config = dict(
    head_dim=32,
    attn_scale=0.177,
    parallel_block=True,
)
MLP neurons of a small language model. Each row is named by its layer, matrix (gate and up: input weights) and neuron, and shows model dimensions 16-111. Each number is 200 + 40 x the weight over its row's rms, rounded and kept within 0 to 999. A neuron's up and down rows have the sign that makes its largest values positive.
A block is one neuron, or neurons of one layer that tend to fire together. Before each block is what it responds to, as a language model described it from the Wikipedia text at the highest values.

Responds to: Prepositions that introduce a source, agent or cause, chiefly "to" in "According to", also "by" after passives and "from"/"after"; weaker on random word-piece endings.
L5.gate156,247,296,212,164,168,221,181,253,280,238,171,243,259,186,314,211,201,190,238,229,146,164,260,160,203,208,172,237,179,202,188,271,239,131,178,234,153,216,159,223,169,119,206,187,218,241,124,244,194,306,174,242,226,164,170,186,185,247,181,223,244,177,199,263,197,242,164,267,193,169,280,195,221,198,158,221,150,217,158,261,195,191,248,153,220,215,215,230,235,168,134,214,166,190,223,225
L5.up156,226,212,138,177,193,279,171,151,196,332,188,236,264,136,140,187,197,174,194,124,147,170,236,112,207,199,170,233,149,164,180,196,148,224,181,211,177,198,232,251,227,165,214,226,234,225,176,246,179,188,200,218,156,197,235,199,212,253,207,206,179,230,166,224,148,203,158,210,159,157,306,144,184,190,180,146,227,184,144,207,222,231,203,214,190,203,222,206,125,207,180,205,181,230,172,214
L5.gate266,166,210,221,172,181,248,186,163,243,153,218,253,230,181,216,172,242,159,184,121,175,241,186,169,188,165,220,137,307,210,185,260,219,265,143,229,245,228,179,198,202,180,259,192,260,178,233,190,144,226,159,172,244,235,222,194,287,203,137,163,204,194,200,149,170,227,151,144,274,226,230,263,178,105,217,259,185,202,198,231,237,248,202,199,162,226,301,201,226,146,279,161,224,192,204,183
L5.up266,198,159,160,195,185,162,225,284,202,209,209,235,121,204,238,159,240,223,166,227,204,72,196,239,188,176,226,202,121,241,240,230,179,222,148,196,240,254,221,204,258,182,136,237,218,169,176,192,189,199,195,219,254,175,131,226,187,146,97,240,225,189,208,229,227,191,214,238,181,164,214,169,214,181,171,250,103,203,254,216,221,176,258,181,157,168,157,189,125,229,228,176,176,183,196,170

Responds to: Tokens where a new clause or quotation is about to begin: the comma after "According to X", an opening quote after "wrote that", and a leading "un" or "there".
L4.gate111,173,132,184,195,214,173,150,227,166,207,204,297,165,224,211,236,157,204,183,172,215,196,153,164,253,212,200,149,181,186,228,204,227,197,146,247,191,217,231,209,176,199,226,247,231,130,195,227,194,230,142,213,162,178,248,170,220,208,40,134,190,194,277,242,205,186,147,167,192,211,221,229,161,179,166,238,228,200,268,245,219,224,279,215,263,165,219,157,231,267,243,218,184,180,193,158
L4.up111,195,155,114,223,199,195,189,204,191,163,239,147,214,234,187,250,271,162,231,206,148,277,175,148,183,285,202,254,231,213,153,214,200,251,148,204,191,287,210,243,163,178,244,214,200,122,238,187,164,246,175,308,230,131,231,197,154,154,139,200,190,211,177,272,214,154,166,175,250,177,217,230,181,197,176,268,251,185,157,218,213,248,234,183,213,205,277,205,130,265,259,219,211,186,202,239
L4.gate149,252,245,183,191,172,247,209,182,224,180,235,272,155,190,228,167,198,228,206,150,244,202,229,263,206,165,231,182,202,224,199,232,294,232,201,234,229,194,158,169,126,182,345,232,264,148,198,206,150,163,206,173,204,224,246,188,170,232,163,163,120,237,291,114,202,158,166,158,223,262,192,248,200,199,80,188,221,202,204,191,194,240,219,193,175,174,177,184,235,204,232,192,240,289,175,287
L4.up149,163,281,235,227,204,186,133,133,208,181,181,170,174,225,176,236,116,149,254,227,163,144,233,245,174,175,287,197,203,204,209,167,223,274,188,171,235,221,192,135,194,144,177,181,226,202,166,183,227,134,286,181,187,205,218,259,249,200,182,108,181,232,260,131,210,200,304,149,211,234,186,227,231,213,136,104,266,229,273,166,178,198,195,108,256,188,174,180,214,215,198,239,259,170,249,206
L4.gate269,217,203,156,238,184,259,175,217,185,222,201,312,200,177,206,147,170,223,125,199,217,198,228,210,262,156,159,224,204,210,180,206,259,256,202,213,148,120,229,204,144,161,303,214,229,187,242,235,146,199,217,162,209,201,227,203,204,193,160,244,92,195,155,182,99,153,173,170,141,267,202,178,197,229,193,258,214,155,189,258,195,219,128,241,173,216,172,181,147,134,136,243,171,290,206,269
L4.up269,202,225,108,164,186,240,259,228,200,289,224,170,169,191,208,224,234,177,204,213,211,246,188,208,204,229,235,220,215,119,153,250,222,222,179,277,238,252,286,197,207,229,223,188,160,132,231,209,127,147,222,197,223,204,251,198,231,235,206,128,217,198,318,202,226,189,183,192,179,201,125,201,162,226,198,219,205,125,275,186,230,169,235,176,213,257,187,158,189,200,211,215,146,147,214,231
L4.gate348,167,115,195,228,179,304,119,240,150,241,193,243,187,247,229,169,164,237,154,175,220,202,216,224,169,185,229,217,222,180,249,228,203,255,231,216,158,229,223,238,179,216,207,233,218,244,186,168,177,183,156,240,263,180,212,274,181,227,141,261,195,154,219,138,206,219,211,176,229,190,162,208,171,222,158,162,259,188,223,206,147,227,176,178,169,155,224,170,168,212,269,208,211,238,135,217
L4.up348,145,203,227,155,183,214,180,223,180,267,249,245,140,239,216,144,235,234,240,99,229,238,171,204,138,230,178,226,202,201,201,191,274,210,215,235,242,212,199,172,188,180,162,263,254,143,164,246,216,204,131,205,166,137,193,207,211,224,187,175,98,160,197,156,224,193,199,184,166,157,162,243,197,261,115,214,228,204,186,239,227,226,267,200,103,242,173,155,265,236,296,81,215,203,193,129

Responds to: Fires on opening quote marks after speech verbs (said:, wrote:, states:) and on blank-line breaks before new paragraphs or == headings.
L5.gate32,205,238,214,204,244,198,203,226,197,174,161,234,181,240,140,190,237,168,159,188,208,209,153,253,190,239,129,177,138,177,170,230,257,211,205,173,198,198,282,188,267,166,194,188,211,183,191,187,184,196,167,189,225,194,210,171,228,265,99,243,247,143,239,252,183,126,97,168,207,290,208,224,161,206,194,274,180,125,130,229,179,171,216,193,264,121,197,257,189,248,204,118,196,166,235,157
L5.up32,235,165,197,201,165,236,154,271,221,195,178,209,193,233,178,202,246,251,140,129,207,105,178,262,165,159,207,191,189,226,112,223,170,214,204,207,205,222,309,226,298,110,227,240,221,210,218,178,180,212,176,304,189,163,215,230,202,245,142,232,239,220,215,216,231,151,165,244,229,245,207,154,180,192,305,310,141,180,214,232,215,244,201,192,239,129,253,228,218,245,189,162,155,149,231,177
L5.gate45,233,221,145,180,198,249,207,215,209,216,204,213,114,209,198,169,149,178,190,164,185,206,199,131,155,135,202,197,119,212,215,232,161,209,188,133,130,270,252,266,221,183,198,235,225,174,238,178,195,184,193,252,209,158,211,180,270,142,198,261,156,74,139,224,242,271,191,253,86,267,223,177,195,283,196,161,109,170,246,164,188,201,226,174,179,152,210,182,228,203,196,177,190,169,297,221
L5.up45,233,236,202,198,138,242,190,267,217,213,194,175,235,170,169,266,149,200,238,239,211,248,183,219,212,245,197,218,256,199,270,177,210,123,154,117,299,185,289,172,156,159,165,249,206,144,165,200,164,208,223,208,195,215,215,226,199,173,130,213,130,137,187,245,195,144,202,172,198,221,224,223,209,175,245,177,151,167,241,200,216,131,138,171,173,197,215,218,186,206,237,94,215,171,156,189

Responds to: Opening quotation marks that begin a quoted characterization after verbs like described as or called the; also some mid-word pieces (b-on-us, f-if-ty).
L6.gate23,277,259,235,197,187,163,203,118,211,264,206,179,190,265,244,174,207,180,217,179,181,220,168,171,222,188,226,195,179,198,211,272,179,146,225,176,132,213,234,198,70,181,147,184,265,186,198,204,175,190,148,200,122,157,247,266,163,140,202,190,153,230,227,198,219,329,212,224,160,214,197,184,254,154,176,195,148,178,191,228,156,240,198,173,210,166,249,156,237,242,215,287,278,186,215,248
L6.up23,229,194,211,188,152,227,254,198,221,198,186,201,229,195,150,187,158,226,227,159,193,187,254,157,136,214,230,292,220,197,231,129,217,187,139,222,230,185,195,251,199,192,252,180,287,290,274,129,183,215,196,265,232,243,218,200,200,239,167,195,175,172,161,202,239,210,283,245,220,256,152,148,279,139,260,214,193,221,230,239,193,198,252,213,216,176,170,120,150,207,220,206,206,211,235,223
L6.gate48,210,216,223,129,177,151,178,183,192,158,223,194,146,215,173,203,223,174,229,264,224,138,224,186,122,163,196,184,301,188,253,187,204,233,185,155,192,209,188,282,196,203,221,197,223,231,220,176,294,208,173,214,138,254,163,213,190,176,269,151,162,222,170,248,197,101,144,218,151,227,190,208,231,216,128,281,177,138,149,255,135,251,255,158,186,211,132,138,163,167,152,141,171,198,241,276
L6.up48,136,245,190,132,187,235,222,245,191,168,220,219,266,197,191,252,207,154,200,253,170,111,211,208,257,213,166,269,283,215,179,207,219,233,122,170,156,232,166,158,123,217,205,176,211,148,194,192,199,196,264,150,259,224,199,209,154,218,194,211,181,197,172,219,231,177,249,192,206,205,176,169,288,268,276,194,249,170,154,209,192,231,156,199,175,252,230,133,202,262,210,161,196,177,232,165
L6.gate60,200,199,176,213,203,324,183,179,186,141,214,185,160,246,221,244,223,252,191,211,171,213,121,150,225,210,206,206,181,260,172,207,261,214,238,211,243,284,173,134,229,209,243,201,196,233,194,187,94,211,247,279,185,241,227,194,211,311,186,183,159,250,215,247,195,214,154,284,186,231,158,202,219,205,241,213,162,152,140,155,122,208,179,216,263,227,212,132,171,248,188,199,185,215,164,209
L6.up60,264,263,199,225,169,216,221,223,224,164,197,215,213,175,181,211,261,146,188,136,191,196,171,222,220,229,202,200,189,227,210,172,209,235,326,230,147,203,210,185,178,299,277,185,158,199,220,108,173,240,138,188,178,114,226,161,208,140,159,198,190,173,210,252,174,220,196,218,198,246,258,202,189,222,178,278,138,259,227,183,164,198,241,195,167,202,209,178,213,233,150,134,182,226,208,162
L6.gate115,221,254,170,74,276,229,220,178,250,194,209,182,143,206,176,195,170,230,305,138,221,161,290,193,208,201,201,194,250,277,194,234,148,167,152,182,127,260,188,246,195,238,220,181,203,162,179,143,271,222,193,216,173,132,203,250,199,150,158,164,203,241,227,270,185,136,203,151,188,238,199,252,231,137,205,180,236,139,141,255,214,224,185,233,258,170,238,165,171,228,203,154,216,218,166,221
L6.up115,205,225,118,113,206,243,245,250,131,205,224,209,124,184,163,181,175,192,211,237,230,148,223,203,171,145,185,154,186,197,163,236,150,222,188,216,181,177,188,205,219,190,182,237,138,246,140,220,211,169,213,230,215,155,193,246,142,221,91,251,227,199,224,250,234,166,205,239,198,204,172,78,172,198,182,247,235,198,191,217,216,149,252,167,244,214,185,195,159,241,218,165,172,252,223,175
L6.gate123,194,191,212,243,240,252,120,211,244,190,279,229,196,291,215,222,231,194,194,156,204,122,141,116,187,143,214,167,218,179,194,219,238,227,204,216,198,123,185,265,203,180,194,203,187,237,205,141,244,172,241,169,237,194,243,169,188,163,255,241,216,323,195,266,213,141,234,161,165,219,195,271,193,154,209,171,160,234,196,176,147,184,158,216,188,162,239,296,216,188,247,181,250,246,248,210
L6.up123,194,234,130,180,178,187,225,261,235,214,261,233,254,146,134,168,270,240,218,166,172,308,150,201,238,192,226,216,157,220,179,182,202,209,201,160,190,241,125,233,256,166,180,196,178,149,216,177,197,248,227,276,235,188,242,195,172,194,150,234,237,204,227,217,193,201,144,262,186,172,119,223,168,191,239,216,230,225,191,213,225,170,241,168,214,174,150,131,168,213,230,232,192,187,186,284
L6.gate202,144,200,199,147,203,242,178,201,190,270,246,156,163,189,218,204,213,169,174,191,226,183,206,202,164,166,175,269,148,228,227,110,185,190,316,243,252,195,232,207,215,267,186,174,177,149,179,191,171,219,187,263,214,174,187,165,128,247,246,215,190,134,232,243,178,205,262,206,155,242,167,223,181,122,155,197,223,256,249,246,225,277,207,167,191,203,214,252,169,229,304,205,141,217,217,203
L6.up202,213,156,251,210,272,221,197,209,232,182,170,205,166,192,225,194,207,147,211,194,203,148,273,255,258,203,281,213,216,181,186,199,133,186,218,258,199,205,230,214,242,227,160,220,167,247,234,156,167,210,209,270,79,190,219,225,197,191,185,229,178,272,150,209,184,256,204,227,229,211,340,191,230,257,140,205,207,233,211,172,205,265,284,228,200,204,179,198,220,173,169,240,181,181,219,157
L6.gate255,186,197,222,131,270,253,179,165,181,254,145,244,237,106,208,252,268,168,213,185,175,222,165,191,215,175,252,197,166,262,131,228,229,200,226,177,172,193,182,201,168,187,258,207,203,245,215,248,231,215,210,188,181,263,230,161,216,214,169,166,214,178,193,195,172,200,215,208,227,211,206,214,228,121,197,210,126,257,200,253,172,227,219,143,207,213,260,149,116,242,160,152,177,283,126,239
L6.up255,152,196,212,150,256,108,127,232,95,151,222,266,156,195,175,162,161,215,198,128,233,235,197,210,157,160,244,179,144,206,213,161,183,179,224,130,154,177,267,229,191,219,280,228,219,250,275,218,247,151,184,206,225,183,180,162,224,201,212,152,130,183,262,167,178,191,154,220,206,166,198,140,220,160,211,174,145,214,95,199,247,216,196,138,154,204,172,186,184,199,184,205,212,230,190,253
L6.gate329,220,189,207,195,230,136,197,125,182,298,238,243,141,98,248,227,165,211,198,191,180,213,166,225,198,164,253,283,137,127,169,227,232,155,260,168,162,186,238,167,248,172,230,179,134,123,235,171,182,203,218,210,223,147,281,133,159,174,168,219,177,293,192,231,184,278,192,130,172,190,243,264,251,224,128,196,147,211,219,211,157,216,183,146,237,178,176,207,194,208,211,186,131,213,205,205
L6.up329,197,194,196,152,183,185,167,198,254,215,232,179,136,249,151,187,238,203,173,175,228,162,169,98,201,153,201,302,231,229,141,269,247,233,230,233,178,197,260,194,254,214,160,173,111,195,214,242,199,259,275,264,243,203,256,269,213,147,173,176,235,178,217,232,144,261,227,151,224,221,226,208,224,319,287,233,199,180,183,166,170,180,196,209,243,184,217,207,159,157,190,218,222,200,167,210

Responds to: Mainly "of" in "is/was one of" before a count or superlative group; also the second half of fixed phrases like "There are", "age of", "N/one".
L6.gate14,207,171,104,212,176,194,213,216,205,178,234,183,167,143,230,120,200,173,116,263,190,210,188,232,214,177,146,176,233,188,263,259,197,273,166,246,144,237,274,207,182,204,215,155,248,251,217,218,148,239,260,209,232,219,146,222,252,198,179,204,151,218,183,245,164,149,147,230,138,136,251,202,163,199,238,174,231,276,190,156,236,250,219,105,190,197,196,211,225,161,231,225,211,215,227,178
L6.up14,191,217,235,222,136,192,256,218,233,197,234,192,167,82,206,223,191,226,177,232,139,140,208,190,166,167,243,185,147,159,242,165,213,237,233,153,145,191,266,159,284,187,250,233,191,182,236,274,157,253,236,203,194,268,148,221,149,231,180,205,222,200,191,271,234,242,209,295,224,170,273,222,145,132,227,271,248,272,226,159,180,225,249,198,249,178,173,195,182,106,194,206,182,153,169,181
L6.gate15,269,190,206,175,120,162,195,137,192,172,226,138,172,164,278,216,139,214,224,223,240,159,212,232,220,137,214,241,189,207,228,78,222,199,196,162,208,210,181,225,279,180,251,197,225,236,203,229,262,205,124,149,166,202,189,218,156,151,191,175,175,243,145,203,198,277,254,235,169,178,255,153,220,239,143,250,208,214,207,200,155,160,248,174,147,159,181,254,231,173,242,213,222,168,121,234
L6.up15,228,262,176,168,201,166,257,183,210,190,239,178,182,211,191,183,218,255,210,225,244,185,192,333,181,155,180,255,170,162,176,146,197,217,162,228,239,154,208,237,199,151,195,212,149,189,103,113,231,318,202,270,194,225,185,201,243,224,202,274,141,155,189,275,155,192,172,137,212,172,154,228,205,192,212,272,218,123,260,189,260,159,184,213,208,232,199,215,210,203,216,181,169,176,157,260
L6.gate22,156,236,182,232,139,262,201,238,167,184,222,190,244,288,256,172,168,203,173,133,145,161,165,142,186,124,211,230,208,186,194,104,245,214,252,213,215,164,169,168,194,113,215,180,150,227,236,180,204,151,214,146,229,127,207,227,232,208,143,243,161,130,132,227,201,251,249,194,125,234,176,279,176,195,210,209,206,214,193,225,254,186,175,200,198,190,253,290,179,214,226,249,230,162,224,249
L6.up22,207,203,184,173,178,304,270,189,296,168,160,224,208,229,197,189,165,208,204,214,184,218,222,228,215,212,214,265,237,232,125,192,210,202,157,198,183,163,153,236,177,231,244,280,208,286,210,236,245,211,168,205,219,180,187,241,199,249,211,175,179,161,199,165,140,272,227,234,196,188,239,222,295,154,150,122,231,187,191,225,132,174,183,214,149,192,188,248,160,163,141,268,174,217,242,241
L6.gate97,124,202,171,234,225,245,210,139,144,232,208,249,177,168,174,292,245,229,122,121,228,207,188,179,200,149,254,244,176,259,149,207,281,244,182,159,178,198,141,229,188,235,201,189,171,174,183,168,153,220,163,125,220,218,227,322,191,189,297,176,191,235,171,215,202,212,261,166,261,139,199,226,179,151,155,153,209,272,217,227,222,178,241,222,243,148,200,224,175,187,188,201,221,211,208,224
L6.up97,196,215,183,181,147,168,198,193,191,243,194,252,260,147,198,174,179,158,157,204,229,205,204,199,232,275,201,227,147,164,197,172,155,198,193,196,205,143,182,282,239,187,240,222,211,220,124,214,220,171,126,171,228,209,204,255,226,216,115,139,212,238,132,215,182,220,232,225,240,156,223,259,202,146,181,183,146,215,233,290,206,188,187,191,198,243,260,241,245,154,247,193,167,200,235,179
L6.gate132,250,213,190,203,263,267,187,127,155,224,202,199,229,141,204,251,183,198,168,284,257,176,307,202,202,122,167,250,222,176,230,215,257,176,198,296,200,234,182,170,175,260,178,183,212,215,233,179,143,199,197,245,245,227,279,263,189,293,193,205,213,186,184,174,142,261,212,203,234,138,308,228,140,216,253,195,238,179,208,233,243,155,178,228,258,181,286,186,186,238,128,180,119,252,180,222
L6.up132,202,163,182,229,137,201,238,149,182,158,279,232,163,131,232,211,194,194,146,206,191,245,262,268,242,207,196,142,173,249,228,147,161,194,284,234,138,222,192,215,131,201,214,216,261,184,135,198,162,224,254,230,126,184,296,232,236,192,212,189,227,234,163,159,200,255,180,243,213,148,232,214,160,165,129,174,275,198,205,263,323,201,224,188,139,209,231,204,223,185,205,320,267,233,237,188
L6.gate146,219,193,218,222,108,306,199,166,150,187,109,257,262,146,254,231,208,252,247,246,253,139,281,132,254,173,157,167,124,226,220,170,213,243,284,161,206,185,193,234,224,202,196,251,202,189,196,233,184,246,238,168,91,272,202,206,196,253,265,185,193,202,243,181,111,242,226,219,191,142,229,197,190,204,154,226,109,178,239,209,139,179,179,183,117,159,185,158,201,276,225,256,162,202,242,188
L6.up146,220,244,187,196,218,172,227,221,211,180,140,175,208,256,121,175,148,196,204,254,144,208,230,176,160,146,165,314,193,183,237,216,143,168,224,139,169,237,172,197,242,164,137,198,182,254,212,190,262,158,233,245,163,223,238,169,177,208,192,241,207,207,200,226,253,254,254,230,235,161,218,201,250,210,201,176,216,239,168,94,142,205,242,201,187,208,200,181,206,168,145,182,140,186,168,188
L6.gate222,191,316,228,146,177,178,147,151,159,178,248,195,179,221,199,164,139,176,133,133,171,214,238,141,210,154,150,247,194,183,239,135,238,185,169,244,197,158,196,141,253,168,167,130,109,220,211,143,197,228,267,225,258,235,212,173,195,235,225,241,197,200,165,200,172,249,248,228,135,192,163,140,210,184,176,144,190,226,160,194,152,230,181,197,261,230,225,229,145,185,171,224,210,183,214,234
L6.up222,112,205,237,243,211,285,183,205,199,224,208,132,153,191,196,166,203,197,208,200,200,173,203,158,165,153,217,223,202,186,235,193,226,256,189,194,90,203,254,283,130,166,191,277,212,244,203,211,187,191,239,221,198,144,273,132,214,216,261,194,247,190,169,191,169,152,173,241,144,226,206,195,170,252,189,167,281,204,202,215,197,227,223,147,207,246,270,189,170,222,268,283,132,254,191,225
L6.gate264,197,160,187,237,207,211,145,212,296,192,150,184,182,189,232,217,177,95,250,202,180,216,187,198,183,208,250,254,234,202,235,176,97,258,235,239,259,224,209,208,215,190,230,237,197,241,200,221,201,150,187,261,112,106,208,176,251,247,228,242,207,272,275,202,232,195,178,245,168,260,197,248,214,168,169,252,154,160,175,171,190,249,198,202,211,244,285,232,144,149,185,223,226,169,147,164
L6.up264,188,307,244,159,146,198,252,156,177,178,245,174,90,172,168,216,222,167,215,153,133,187,210,140,200,119,183,139,238,207,215,255,174,215,196,140,207,123,187,225,222,102,271,183,179,254,230,170,165,159,174,209,195,243,162,170,236,206,238,220,201,180,207,247,179,220,123,257,177,241,174,144,206,199,184,262,189,201,228,264,200,231,190,140,213,219,240,167,217,152,207,162,214,293,240,208